{
  "n_head": 6,
  "d_mlp": 384,
  "lr_mult_down": 2.0,
  "doc_mask": true
}
MLP neurons of a small language model. Each row is named by its layer, matrix (gate and up: input weights; down: output weights) and neuron, and shows model dimensions 64-191. Each number is 128 + 32 x the weight over its row's rms, rounded and kept within 0 to 255. Numbers have three digits each. A neuron's up and down rows have the sign that makes its largest values positive.
After each neuron's rows, "fires on" lists the tokens most often at its 100 highest values on Wikipedia text that the model never trained on.

L14.gate226:150072140105148163119145143176155135061070214121156143155133162121099163149128131168103197194122165122151143129094115117140137097105078121118118179111113139076101192161107102149143123119146122124093179055179167090118124087171113130176151118139174095143187059126077134165150152131128103090124129140150157113176130117133082155130124169176086116141092180142122096131160137130093142144118
L14.up226:145131113120125125096143090164119176175120151132134155150113112111140107102125151156201126172146188149132109135066127114178169143122135109127094221081055074073156151101095122069168158161117113134111147099216144067087100143128108133151128096124083058143115137129144132101121107109125131189162141162151114074087126120139127122155128182115085158133109165193170110124087150166110143121093
L14.down226:131211144137125058125136123067172121131115112123135109092172118090156129105164118111105092127153056099102170154235129123108089127141119132118175138114146132184090113131129161133112159133174127164163065203073109136123131134128150184141173153161145138121100172179152105122116158139077119175112150065191110177086158134103158142124167098129151141184149072168132118134145105138160121098161
fires on: "11", "19", "10", "12", "14", "15"

L12.gate86:142117083087110091097111106101146164081111152159086119134142099121164157120149123173181232095148128132140129120131124081123111053111156137093141119125114139105114136128077168118141100125122118108117061128109159193107117156176071087150139102127167110063147091104145125151094121109035105123095106127066088114139134024102109121131123124103154120079152198115169118136190075106146198179157
L12.up86:114137121047124089119059171116114103150144110110096124174151101188129126165131082125152157211059082129140137105138089111103138126157113126080114083113122133093083127162149101192135109116118174133129156098146132166144145142134102112159124129144186121107125124117093138108134125193098112093143131121114125123125126127145221078181173156142138047157162084122087162109120157081135124154163
L12.down86:148179121128147126093086124144096183109091164155111160143096115168189117158071154154150209164101111117176176086094127130174141115096185092113171121148189221139120147162153168070180102138133133127124153140094135107107130087091118098154130148149169125222104174086161044115100127109142146156071127127090123127171143177077115159089156104103177091153117110124121188101096141130116092145143
fires on: "19", " ", "-", "18", "\n", "20"

L19.gate210:153078099139125148145168031112121086147104174055103122183101191133165144086108151088127142082117101166159137136197076155118125145145136113126087102111156155081139191097153091096095085212077161118120061111110133167148103077104117143125108133125142104129137118117089139032137125159097154122160132157179182087131112126146160137097122180154131125143069188157117168086094106146124156126095
L19.up210:176187171107171124127152197123158167104077138092094115099120135129190084142092118104185054105176109113092198118095129114107127156074177139163047132115184138167143091136170073117131111136098137106103183105123090115124177142117142171124176089141148157136154159128126118132093067144119156168125149139101086118110162145099161146159173185113162120123140172124132133071096074162128131125078
L19.down210:189059128122154135089180157069242145117145157107088092155117111151106136120102197157154144119109097123134099123137132100134168159124208105131166153158097156101169104084065108088102138176108113087120143107123096145176084066070125097104145078147100127119158131135074083098215101113155152121158136120117148088146164156157091153114109139171160073126095120133149127159041079098150114173129
fires on: "te", "m", "o", "0", " be"

L12.gate338:178155149109119124151147119109118128113135110130134171096108150111178175141199125142109118121119136158138134111158153130148138139117206142164110114158046149150127176076087095179121105081059145208097153168086107090122120140153191092158144132144171169171118117126174128132192145109199119128160154056145135127163133147133171128216154147109142113123121128115136118158180150082121155158085
L12.up338:206144119169143109110071149125150160113136149152099130133177141107194170113169177136054130103105155104110138114149113141175079146142121162115158186174093105119146092143067064143135191088084116208132130147158160108109155087130085071180132125121052145091136080061105097109165068106099215126125104073120144160086158129138149116128118195169170133138152143129145173140162149098137132129153
L12.down338:041116086084135118128122138143118112136136100112111099110130114147087109150108119104156097156139090093154135152075126128074104144119127077125129128125180065103108132160152107109161061121206124090150114126145174141100080120151131182086144136182129156088123138134097062116085157155145110106105086190068073095136142113148114148072114113089063112130104148152094120123090125168121080117149
fires on: " |", ";", "."

L19.gate61:121122156172114108159115111142122115144158119139062125127133110101097136171110167143187107158199148109114132141139136148155148137136212124071114134136101163113094118120218130124092092126111121140167134083159095137150155185137117174095140125177089188143134125158130105067137143104109070098134180147135143098114168157139143176142137153149104145092117130180121122145101141161162174124060
L19.up61:128154040066136082116184178138121158173110170148113080182155142124112130180159137109147088104136137170128124094132115138119144146083123121115131115130156137134100137092146095048144169146122120102196161095154164116106168169100088085161156151147136125153086114095137097101073162136109136153118134181168114175101118152130103161125106127161151094061101119039147070135103064118125144100124
L19.down61:138054100159182173079105120110183098094110119167150145126184147105130167117106132124185125118137083107141082147153161107086165137169114095089109083132137106076114150103140125178144170147082159106112156168118140080180074080138119196120131143125104125134126085104114126132206116107168100097199143084097117138145137168108120159120132144110065176138120139164084078109115115140155073128134
fires on: " ", " and", " At", " from", " \"", " of"

L6.gate85:109115160150081123117129134148163174136167133209106093150129124109075099190172125129101117148118118097130131078158139119092075122167134122176159186133117135057126108148137115132168155084191132161119152097110106124098109145172155123125133149126155106149164132160126176126127121091110106194118157146176067166138131145074156172167186164127155114118121171079089173106119108134141156120073
L6.up85:159127118122107091188174099127174143182205147129143144162127140140085108176206175146139103091132083112134154123151163130148102162126135128115119179125130079108146110086089235180136131068121138156177146148095149110102137100129126115142142158155214135129191177109132158154170092100107100166131130125122146165188084159110133171132116151153112154095102102129099109137141115195063109082068
L6.down85:088143082108172173097079116119108095106098141123130157110116096139210149049077109128136133137127149170108160205142083144139152160121120106121105066124126133173128128126131085059086124140148079087091115118159118176121127083134108150118090130130127150107116092114118103112145164157138155064126128139093181087110145128166097074105106120114163174177145096136195095140110149075134111145193
fires on: " ", ".", " .", ".)"

L20.gate34:059127145134145145053117200167141165114147092063072106156134136207154094140153126108139144127091164167124124170099121128101116196100146187153110134126130097085154148112142109102097198135149159092161105125200105088131105126178169130172120123147126173109120133119127128122143141061137095125122144127115086142171097176133133148129111179157138089121094175180106171127103165085136140121134
L20.up34:151174143104086117084151122158175102048092150128129084142140160149090134104155117121123103067116131123091086147167173083105133175077111199166112132126138101097141131138138126032100126112106122127177125158180112099107157084103087146136194139131164186119107109129100093123184162152142116157136046146107097092130044172103102059133132145119175123149127106068122098144121157061118105100085
L20.down34:132157073078111144127130151117109166102135127099099062124163137198066093131118112144089124145083168138134150128134148106130107145124169140155146149105105117118129140082099120073121143095170142105161154151237125000134105143174158127192138106114137133100139082066158161119143140115108144128150069130140090107112112121157112136113147130133178148173150131119101119101110098099052120086140
fires on: ".", " ", " −", "′"

L14.gate309:131117148146131160133114170158133086093148096078115115178155151128117101086124114102090127096215180127145101160057174141124101122144172136164119177168128146142100114111130130122131132165174090150190121096114165126101120060115137106138162093165167101079151110170098149096099139152132161103129079140164142143135104184069145146097185145127178152151133203141027152133151101111143148160119
L14.up309:055095171102119076187073109138130118117162143127129152166131126093148161130209035092114060153063142133093121125113088101110143115094123092181122086123145079101105139122168095161110128154142108102138180123184113138125113133160091107112133145164122172127164076138107140049143129105124147112148050147110146161105139190182161098132121154133166125176187130154089034128115105126069088167132
L14.down309:116140104133142144162176119125156074097080120160110124185121112144107123061166149170067151146130124130148172159131148125139096096118176177129141160130164120088166134107109161102114041118138126138144104054127183111118164050159174104122198086140124134117145141124098155138140122154114145105155162119052149080115185099114082177124134170156077183188133153106137116152192157126185063138133
fires on: " she", " club", " he", " film"

L3.gate2:073157181111185104131151116116159051141085111112132079150148108119119137182129099161138096124108131137122094119104141114113093118135131126149113183086183171160155132114188177136132119116181121133168110146115230127119140146179126133096107110128136169206183141126116042165136131098102104079150078158130163125115094096113116114152139181104141155136080114108120102143139083106146239180145
L3.up2:127151169137152096121132101116193128125108122150123038115114169123136139188123079124096116124077129136109083120132129144135108086117137136116187147096151147129111148059154148100123113138185110194177131149111091130081091091152174155064130117150175116196114162131117120141128096176094142103127120173079095158089103191164114145128129187113139200095119066096145084131132095138061135162125
L3.down2:134131111163068137135124113150103203128127113129158177188096107181112136066130166043111170122143119056125140089112107144083170099132120141159169078142109135114115081109114201151175176169111072105124170137120162120187111084123115139095175115081148075059105114126160141168116116089181156121129174134121069115160199127153087121181147105080120124101120114121122163146109162124110100067064
fires on: " S", "==", "earch", " even", ".S", "ek"

L17.gate363:149125075144139176093180123111174158139146144150142142111134132204101131143107099112090121058125104174125161198112135131127137163135158059133081148168179105104086104110160101063173120133154119086142064102167170133085153168154122115178199159112146111148062158120047131121119163134130112124163142062143066103175068177125107090195118087167152115169111125114110191101112137082108157125114
L17.up363:143133187161130119122098134132110126137144122103120152161159120108090169192117153094115160124179102042161141147158145126115143160170152181101176091136135098103126114157126160122117131080159194144170173117114128142155115155140134128147149123149133089096150148210024151134086172080117149115169160113146137124129123135136051154128123117102121108129135151147175164153129138138138130167099
L17.down363:133125142035132145101116157192102150158113128157119189120202155169146155120153113172114114096095138125142146107146153130178120082055125204109148152132069128122153116093089144082121146156180093157115101144181087083133076148182149057112114163119180162117142144140205116150194092114113102168143071186158117102096092142140133133149136166088093108115125072163084105129121128136073112139143
fires on: " "

L8.gate361:089148142108166161087030176104144145103142147131088164144166177119163069103121086187143128096095180098134199161094125125138073132117084132143170112181118082127111140143083084116132137139166160121089156124098093188155132141132142122131068152148141076146108089132132132095098096137141136150164119148190083140099073167139137088139117091077157149124172129095126134115122151142165129126155
L8.up361:122078157126139123174125124101139158072092161110125127157136152107078113127090083110092106078129149142082154136106140106143112214075163100160115149150074096189073137166079102055088104128168153099174109163160104158129059153130151123111098091180074133109082190106089126101118116102119150061146123142181148172149161127137180059142105127115159134207165111093092101135139056168130183083146
L8.down361:111112165153150108171145089119172113152150122154140151164138139154115167147204130150060148131164076131128128166139133129097150046122184091184082183132146088168088115140077163152133113116095152154123139040121151064095096139101119095092197131076113127140168160123083135166122132110207153053179110095096158172162191137125117134151133135134106144109172108173159138058138119129073092124122
fires on: " He", " She", " he", " It", " she", " They"

L16.gate119:114094122156135123146125095093128147124102102142166192161155102123128100142089144175101156140146114126120126107177076101093142110113110209081108136144096193078141179128112113114145151075138129126109085099115129143141070065055142126101180104164157079136130146099144096142173145109158110132118166098182133225164131159160198142085156130136098143148117190128134131148156145127191178103152
L16.up119:116076141193156129085101153103127107105136140151132120135152105132160161124119045132135096122180150129172148107131113050145150133195117149232082080111116146143145156048155085141117139068119151125145079151094072183099148114163187095134113101143111106122163141112114142182109159195107130137100154154118101124121120159114150157150102125116135119135112176170122178124118125159114093107119
L16.down119:099157190203098137124130149228143162158076084185099151137133154149154176181178164091108170102116109132114145160145101105141127118135181166102140146158142115119055082125113172137150173169117098118141182149154117139169180120080121115149135173141125109119105166153105151043161136138200132131163213116097165139087090111094116179079134104147110160089107139043159126128102105112156104118135
fires on: "i", " t", " spe", " Party", "0", " zone"

L8.gate272:194161241127118123151140173095108172171065070157110189143127113117115090141159163137146141121125112112095114112080116115144139106150178153157125204154187150173088130166146145100123107115149060116122055111129138154092151156154155091118146128124188141109116109157154116141161148123151108107124116095143085147106120186115126137176162212147161148178180106109209106110122120149163084124127
L8.up272:110149173162105103137117151154160133137076066144146168146087103128120153094175147125122101132171103109085182105112132036144133097117125107202080106125141153123104114137172160091120188136077154165128097084160169159178143144117128180126166124113119087134122143158090194136115086133159149111159166144061138148098140094077114137106146146160200080137127127134144150150106144192145154109160
L8.down272:130110111147118189127103117147133115122191182117085053125103148165128125117110100111178222142094102072130177112179087186155109145099115138123139112100161110124166134099130089169172024133154106121096165134156147130106173129138079097115116148151120140170156161061065154105133135150104081148063108092204094107111136147163161144140120153188092158050149169087139094144132104101079132102106
fires on: " on", " York", " at", " in", "bert"

L3.gate303:152191169145138101154158151117097110072110077128100126135090153075085069125172159129163125177116082095132096095120041046132133083109125126089147187168183145090138178159144131110126120107127093114145125164146142096155146164167178166163112130080088114140131157116143137119134151145094186126083088082113116110179118078107127112143109165118110109109144118103161099106156128107133135143136
L3.up303:133143157085114189122138118119106196174123161128114132121173114100121063118117164146152155149142112094150136110129049072158129147106136123038103121111096118113139134091052156132094088079116184136174161113071102148110127149153148149076136112147123093074119081146192074122169155101098159131111215104153139117082135128157083102152137061129129129175081218152096108078128094097077106127139
L3.down303:101143137154143045129124166150131073076116082125160149144096164145111185160136077134149094127061139133108141120129178155085127097165121119206146130165134140155128121152202101140138180145141090098058083134197146126136116114120096123170116118115144153200113125132060165143108105154111113128177074152112099132150115112076178138111105180087099126078143047094170141169119126157211134112112
fires on: " J", "19", "18", " K"

L14.gate238:086140141096136054177074110164181172096133166129153153127112121146130139138141107130114087128105149085120182161175119118074143106161128080117136140143155104150134127103101141161148117213175089125109072114095067134112100097164124054181136161142107092105092143108117148111110158127149138223171145144138116045112144134159121115115055132142140155133114129152156127152141173175134134104106
L14.up238:137100103130156121099157151103156188092201109117150000099133143110147100132135125141157093060142107153131150171151172102124121111160147146149110032123110148121093113095103105140125039162072163145144078153126153109154100149184082146083125063109160130145084090101140193106132091135116139123113140149138157179122110107162141167145139088179160161129145080134132136126152151122202111122166
L14.down238:126147057139153175063131154138150146095192124153134120120133154082156168148157148137143169060102140119135123121127121153099142079205154173174162136128127087149064148159119125187187091134142209184077086082144136100125089140126108117153134082169133109161078121096138149139090150114140169151143118247109128123124124117109123170088126117158169124156150061122141171162164142116104146088149
fires on: " cont", " there", " There", " g", " Cont"

L5.gate210:153118139085110145184173102101100174116114097123129107128197103098046052120180138110172108147142133094140163132088116140116123184141067137134129110117143100122131139140146127031118122140148083139158110110112156090134100187185136104103122126091169169084106115119081183145160116105097103151149154156154115113073163143124178105146110181128169110120106109079093150168093130105055121107079
L5.up210:095153115064101149082137176099157155126115142157109122111166168143176129144119156120140172152209146096144128166100117057131102130115174067156094132144124095114161135071145150136155073088083156137141107084111138053155121136117170132174108172101094143107106167096152134166132138182085115111149138094215091088121145181071106179142122150151144110197132142118111062091111120193115130113062
L5.down210:162102115175143095148135103187134140164150142136149108138061078115092131118148103123154108127059122157090148091149145162137129123144092169095159107123160160133140106174133143175127181119165089127120129188135099169091170147188065095085162089143124112151169097152071161125110108110137127133112143147090166147129158033168129098102108120090074138082152130078118164201152132095146143183160
fires on: "20", " Mark", "19", " Br", " K"

L18.gate356:125150139158134069072150099192147153147136185090094125175117142053088140103104161120101104137121148177054134140110150191157107174080075173144089112124136149167119134148149111146124086092092138133146159158090124162137115170197120175113117108102178130137126088109176053082102152118098084182114122164158148178150092120137086079124135161137115124143106146152092128098130139093075140071135
L18.up356:199099100137188155096143150073150130077107176041136091178124146134125120124191102142132151130129076073185086149145112153116133134133169054151117152128128137099135099105107121157161131139171105169089106167094148077118134100099096135089117149162177109143148178181165201113179144104092115085121137126104126128050063136077074115146137154145103113130072133131119131121107145087084194156106
L18.down356:121159129120060126167100145102094150170160146216147085109079182164064128110167160142152149165089162058072108087155134122211131117142082092113144094113120116115112146116100094176163126111169122101110033103166124060070104101131163134156107163112126086144129128149135114156099111168099130093077165141129150052161136144085147145131166141154122176134145124126110170157099103101121090135187
fires on: "1"

L21.gate312:121079088124088146123121125160145106102058141161087140136094112168130065175118124154142108146173179140169115075127127146126216073184142104081150094153196155148169144159099166153181106124157127119137174127177138170135129066113094136147120151148054164071136108119180154129140143155145119098151132093163091110145111112155090160014127146137126083159110177167165161135138090103088130168086
L21.up312:104144047120172099154139157148098137106121137181068141179114158126173136146104138151162129126095110135155159104116143133160139115128096129176158196090116129138119129078131116172212121171158127135097193122142149099141081167210113175153066123181115135120128114141068106113088193137147124188141100096117128102158147132159174114147117125138148141098229138159077108115057102119107187135165
L21.down312:078147121152145124119156163157146212147092116079182123147120146121140123156148122153099174134110101071102139079122163080119087153118101125124079112125103159144154170137100108077103177124092147112123114108093130112122082147110191199159133157151139125140102135147106074207138145142098155132068142094190169092177133152103025154143125073129112117131119105117116182158109139174091043121149
fires on: "19", "20", "66", "26", "15"

L6.gate168:107113087162172146139122170079123138092115091128084127131115113137075122138117155150115114077052106150142174160160146092042154080159110095140157144049154100144105138089169093199125083149140133126072103117137099107123086139163095102122181074120129120126144174123134141124117167155172126155128154067156159181090121111125134120100123129138129155160090070166116060149170135089125130129172
L6.up168:194098089104098142120097125159144112170133127154194152153076124123159103132160153061095122119147108077046142112109123142169144144085097142114102117091117176160090139112114086137131177103115121106104115094108205120145128129149103151146122120127192109139065156146115067124141183051109182152182131132107080141092144133148070178119139171177138123054169120154149120095093142144173075150152
L6.down168:095074073101140093167152107096164181108094125107138070128132127117121168145158167166168114104103114104125132145173107120087120067208123102135107125127144085148109111155203198180109034169144138147104116102115119161104098188150106080097154122118081141132130136075130123141143111168202133136111190151137201154077131139124124142065109096098100134183124121175093178127129123111137106103132
fires on: " g", "-g", " rece"

L4.gate365:092167112133109101083150079126136109166103118111150118069073163139112160188169173087128146218140155116077082121111177094091145128105132106160163113160122135090149200084180083102161150122079143138135131092116152132107139131144195129079128133156120071138122173095137145141184137149155127115156148070187115164158103092118121124213113098180100087131198136082082122140087125082140132106120
L4.up365:088130210147124096112097141065161133112126183063144126090132168137132113158184164138118134121173179096163128163128140129139134142128122116156182117118109179120158099187117130086117134154177117139134134186123122158185110143125154076134095225157130137133130176116169134177161102175110124129098129153159162097126115079122164148158082140162078096103178119104150129158176126122076160056112
L4.down365:181124085082122200184140093163109092136133095168135129171152073126126124074076081136159099079117083165147153116140072151134079141129138133106077131112165094150089109133121128154107111121129105103167121131120121108071119096138077171138144098086119182137114058155102067107074136064146099097135149150069112138129140176100104079060185143083158181118067134182144122110120126173130089159138
fires on: "."

L7.gate140:081055115111141142096128146158094113123076080073143115123127143122035059156123167139149089116167101104169124130152097149155090115136161180096085132195165169137120102058156135117163115069112156131199156121132159145097146129123171163178133126093148118125175168151169069151117162098107145099111075160105153153123168083100107105151118141092106136149112122140069141141129125127117106147143
L7.up140:126176137130134186072124182137100096177122167156135134136121111109112058102088066071092068133131096110134125153106169088142132137073089108144123159130132160131129150139080110118085079102122126084166132071089153118100070158127136123186080116123126119147160112120100067141148110079108119174104122133161111121103116113064110156149146167119112136212125104147083140130097151130197125074163
L7.down140:136090107104134122131148072110184103061150111088134110100096165106114172113117129171147074147133141184100113102117081119074157158184149128113096132170134157126145118117139127100144124094092114139142126147176085138132143104184124114172153144123126173143088173109177150155141127123100181099151132116121166092128126149085088135110091160115087100099120113146130162127148136119067129147160
fires on: "-", " |", " ", "2"

L8.gate122:097171130139080090155102127094137089136124140154096182125133162092147145157184124119092171138078106108127138133113163147113087087131128163115102131159106140116131111092110169153135169161133110173085164017126128132086096092121168123127092130134072134087114107144154051120168109127129122147071134123096055138124153117115151183118103128133158089161122139080120126039098098116154148177173
L8.up122:104124144182152078105126173119177101093122109140147185110141120139150150192149159160138170143109132057122104159106141180110132110100109036162162130120121181081188153157108124201107145071164130150138122094130130128143113114150181106090184176153158067113119157148165094199113201131140109123123114152129120142138133104138105159107064128149148118174128135140091158113146113087154138147157
L8.down122:207136127120124189080142107142109154137157160120110063124091118127080103086124076119183083146165163121131141105148135104083109137137121173134074125095159122151102124119090134100130166139113153099140136177142132174188095125094084134164081062098158169149141128117098101109147142177177108144115155147082137134146140133115086109155148137060069148103105105151135103179123132174139087103127
fires on: ".", ";", ".,", "raw", ",", "b"

L18.gate337:124127106138152138144151112155100200126110137104130149171183100111143025114120124149058147161125103168128169099145057145089087125137118167088086111180135119109142171135115115161125160117122104118083116141093137151131129139101074100105141162121130164134064111139153187117126162089118078085085133108190142091104156085133136121104132127187109144159136135161163198097184125167203129141102
L18.up337:179088119162078108144157105151121152133148144190169137152136091140124170120098163126096080100128153136163145148156114124120163067101139133126154123091128163124094167050218162137209159106093132135138168156058126179149119086139165087092086116105112132166142080126148192158170199159075140105119111163110119187096159128167162128114159156132106131150099134155148097122137081135103084150069
L18.down337:094112142188101151100149152134084130101087051049149100086141130181154148064101141072133116097102155082053128115143062110207116118083127119127127102099157158170100146069058155174119101153106154085148157153212149123176139111131132113133093136172156144154163168131168119082121170121155132189139117104147149098106149109102043092120164172137116195126136128113151157157105163129102151100119
fires on: "19", "20", " t", " f", "0"

L3.gate83:127116145132101155111072140129141206144121088167151107107065137172082141125175128109146124178166208066079197167165102118114082123180137071153142102104125116142109062085116119070101137104125141150141094152115104127146112119165124107151078123176111118117095181134168146148113091128143096092118091125071108106126101094132136175119117125156108172097118137158154107146081162113115127072159
L3.up83:143129155181082154182080167128141120088144126119132133090164171145020112111123095092122139097170145121070090125121072107145114141132115142169108115091126167123104152164138113137056110125181146142139105152139147180182153127105152165172090171140108116107066150096120054108034124126144179129157133143102181168173122111158133094189118140126123133062134156144110165040110172145117140101127
L3.down83:106163095085165104099132086128115117134115125099145104181143098078188091148096116140134126131125091213197118136144187179082097100138089144049128162157111070140133124127156109178186158147094140105107124087143173098137154092139121116080170110110163110137181112150160136139164154090097120092090122127190151089127128120092110143110148111086165114151123101093127106207159115125108132159086
fires on: " ", " England", " Christ", " cult", " Democratic", " |\n"

L21.gate226:134087114147163115127065148171142115156164117132088117099171076110065072074129130145151114121084127139128128123105135109062127119115167159133110130115106120168118138135102133124096126133111140097123086151093124118178147089121044169046132140114117099097180108135104140127157089132138130147103195141089097143088110108144201128149140134116172088108111098109124140154099117139153132172150
L21.up226:126066104142108157146159137161130142112169145090168073113091121108136090142115129110170167115138124122102157143085099118096172132137075156101083148120129173132159068110095109129145060135134125131139098098071135145107158116156082095102100091101157145103087105162091135039115130103064165140159064114119147086126138079053107140143158150112119129105113161122081155210183129114128091142101
L21.down226:127116137132098143150140094159133122170136124120099153157185138111123177158084102118122111099073103166150147147118088167070155123124065092115163153115181134091061109129130189166138166105125114143141109082138115151117068110076085111126117152103084140115155151152094055158144148162144112106069150143100148108146148097127094095109176067085109192103142123091131127155080154111145099178078
fires on: ","

L5.gate38:138138142123075129139132095108107126168090144097135107103084133183095138107115115140117138188089070115178106157161127128110171108137109095109188117091123118122113150108171131103181104092099151096203116140159143112086149151143106165166162123130147129105117153184194123123132169114090079071088108197103207136171074146112178132131062108136160131129175118087140090056097075085090157136122
L5.up38:092137153234163114146142128138098104176066111119139102169126076145101119047074111086140090119125106107149093147123117097152097116125067105138152145175126115081126111108191073134081136114133109135131092127059125091109055097103119166165129090156099091116154146154108146124119161122112145085112157107126147075111119114137134116132137138100133171136110137108101131105131086130121166125141
L5.down38:106168127063075135113103109138152117095149120160132105056185157109137149147151151150116175170134117158128179124143099150095237141129133176120100128141153151154076110137044174128160098135160194114130150147167160156141157160142160143122125114093160168108065146109128077178162060166099106127137119076134133115124162121133117134123119162125162101150152170170140114164139119116121089127115
fires on: " |", ".", "-", " ("

L11.gate320:136119136085107113134130122115133081094138151099071152153076099130123181123138153233136131122144163135129150147107048184112152108148131169208098118166154139195138101158156105112095156122136133154156095113104090177165101162073127135088135113132084160184083059102120187106144082070149135131086150104148129130139117094146196128150159092140127180143138160138123196124124104130079136114121
L11.up320:131205180113144155138111109116185160144170164147094160155113159113194132146109153132130152155153157123112123101140112120167113146113062170118104104127145132156161123162103125139143145159109113131118151130128125106096077171127177163130184154156083144154071103102132101137075144093129082156174112105130142169128104128141163122170167101084108139093129224120157148080127120080138159152092
L11.down320:133099151183122146098142049099143173136102112121202099169090089152088102141093104085144118141100076128118178142145093183158134193127166139110145150083135091160130071123162150121125125133129104145149126079088140128086098096113081152156113135077110174074076100088108160090090118099140128075133109142133098076162181111123141125105129164211129117116102124123129154199041053131093125144130
fires on: "O", "m", "te", "se", "le", "re"

L12.gate1:144151112101119136111100108117151072108162147138093160087145100166114121124142125151138084132136147142132116096094101159126084057165150105153094149143098137171116135159183147059154121109096113073206158140143143156189093119180131105119183107173070112198092127140105144149093136083125091137082108112146176162157132093146152111081112076124133134061163110195080102104119147116134108118039
L12.up1:154148091082162132121113159160112163159137107174131166186130183122072143192144120097131123105117122141136128117169082140132178107094137102124124182087138173127106140100146115131127175118107195084136138106071116106192148107134141133039171159115155145141107145100135098089115120105215168163159119146125105140132100167076178124135114112119126107169153113095088112110120151087039136134186
L12.down1:086138082121158137122105145148100112097127175154105089094190183140149116089075149117124093119106162151133132120052174137120089090179143117128173160148180117154152138138129124051150081102094105140102164143148119154156045121143142156199086120123108129143078130080149119127081139052193109117127071139099153149131176088108119139102094095138101157170131068149105096119078149159117093097161
fires on: " and", " of", " National", " Best", " for", " World"

L15.gate84:121147145130122165073122138133135075141136151150123125116188180089152099139124138205142093126054134181136172157075137137138123177104122130148131133152078101170129116106135122101116110076086086079101089088103121072146122113125109190137112108131103101183118098111125135121148144151113146128060104135100136098193092148154210174185154126087104109115121114037085145171138156214110118196145
L15.up84:170116089135092052151125154107099139186156179095122152163105120124129089111081117132055172113111111175116095122127167155143072126063165097213079113120132140140174180104132072120100138129112111145097069187089141101125138129114130109099124096149093108146133131149111118101158134094113127106128099149103106145130185100064122145146177132188102158061171056117087120166110181097109139128165
L15.down84:117116151093120124137113101104076083088112121132094159132150089064171152194139142150173067147087134100191162169160110125109140106183110104122149169151114156184119072111088112169163105147140116124153132059137154104133106144135106148143153112120105138165163159157169145161124104152118137127080106129106126128143113134147111091047137120082117106126103177129157106100132084145179134142073
fires on: " and", ","

L11.gate248:135167120082126113110089140179162107137087137177087111160118111169086091100068128144146087095163081134100107163085128185112134131130164131159097162154132089121101153125077144090110186134097177165135131120124117061085101114103085104149161120134135085116110117089105147107100184192193178132130028121154074104128175096160136133106112108166118165120171146146078158113059171117126063067190
L11.up248:163097137119118113110119091138115097077100140133187121150122084050147072113143105140144146123167121139131137091084131100073207105160148090118132150090151138186146132162171184084126137160157116115134125116160178110111064135128110114111204137082199125101146112155120126130133145113152154151053097111086121186154118129090111114150096172115215134102050155140141116121143158120099133134184
L11.down248:042159102058154083191135118139146133097126104110151099166136068190136141097155122127179149129148138138132136118098084091140121117167156101167121115126175128066142108141068155140136126120152094120170117124100150119079087159153188115117145144163148118115043138110106128102124173146098109091154085090167159132159151164126122084193189155116074142163185142142103117087116117074162104154125
fires on: " he", " He", " she", " She"

L21.gate318:085133136127129149190116112106136043114137092125099138094124149131059137051107094122135129160107144172117138133062120105193181177118166064155175140155141142151131098147123111127149101128177084112144120128086087084141076152142109181156159077101134139110146191128177159149095160118137157073156145080144186111110148154102104138138162120120107185106129181058121121113137117136052121149154
L21.up318:108105122163135103132126143071117107119204093115053115134133113113134113107130161093104143148064168190095067105099183164114138142118200152161121084122158109163154128113081082130120121156136115126076112118071107105065095145077156056080150167144148102149104125130161108099108112134075104159148114128104116099145134159149139126142144130121131094141136096101144155146125181178147247109147
L21.down318:057122138090151133160109148122160143111091107171152159121111117106128066073124139128129102122153145136149148125108119159173158140172106120152114157081113168146145111068181082204162116073113137090129077107091128082105125120159116138143115111101117190078146159166083155124189111091153143093167130096097152141057165138103110182131075115133111092102132197122153118162097126103069151127097
fires on: "ly", " had", " have", " and", " also"

L17.gate43:125134068115159111149144094122136146071111156142085150107112136148147137166117116119141169053136132094093112093099110150149118109116139136100140124171156107098138166120177128147133098169178161149150102156144117075156174156063129147131113175129162105100120164120154126170205076152077089085130157061107145171135077082138121130036126195141213103120096165182168169146138144110083100150141
L17.up43:097175114098176073154101158109115175122132164171071087150146175064156178141148160111073088101083154144182162134078170162109098185118107120100138105140150123104105132114106073127110139134089134125081103119090051166107139133115145127120145191161127083096118090118183139147072133140103156184180097151136158181159131143145088111070157112137156089120152138116189098169054134180142099164115
L17.down43:122119084158177171127118087141126144106073173165118129158124137158119130127145132117127230063164160104057158086142155137135117153153167105125099116075180101081055183107123142138068159098140120082129110150158089045121148125078121142116173199112120126118095095096110091173159122141102103087139110103143116138203111140117084176104119165173069087158121126150092096091111127132157108134128
fires on: " as", " –", " from", " of", " via", ")."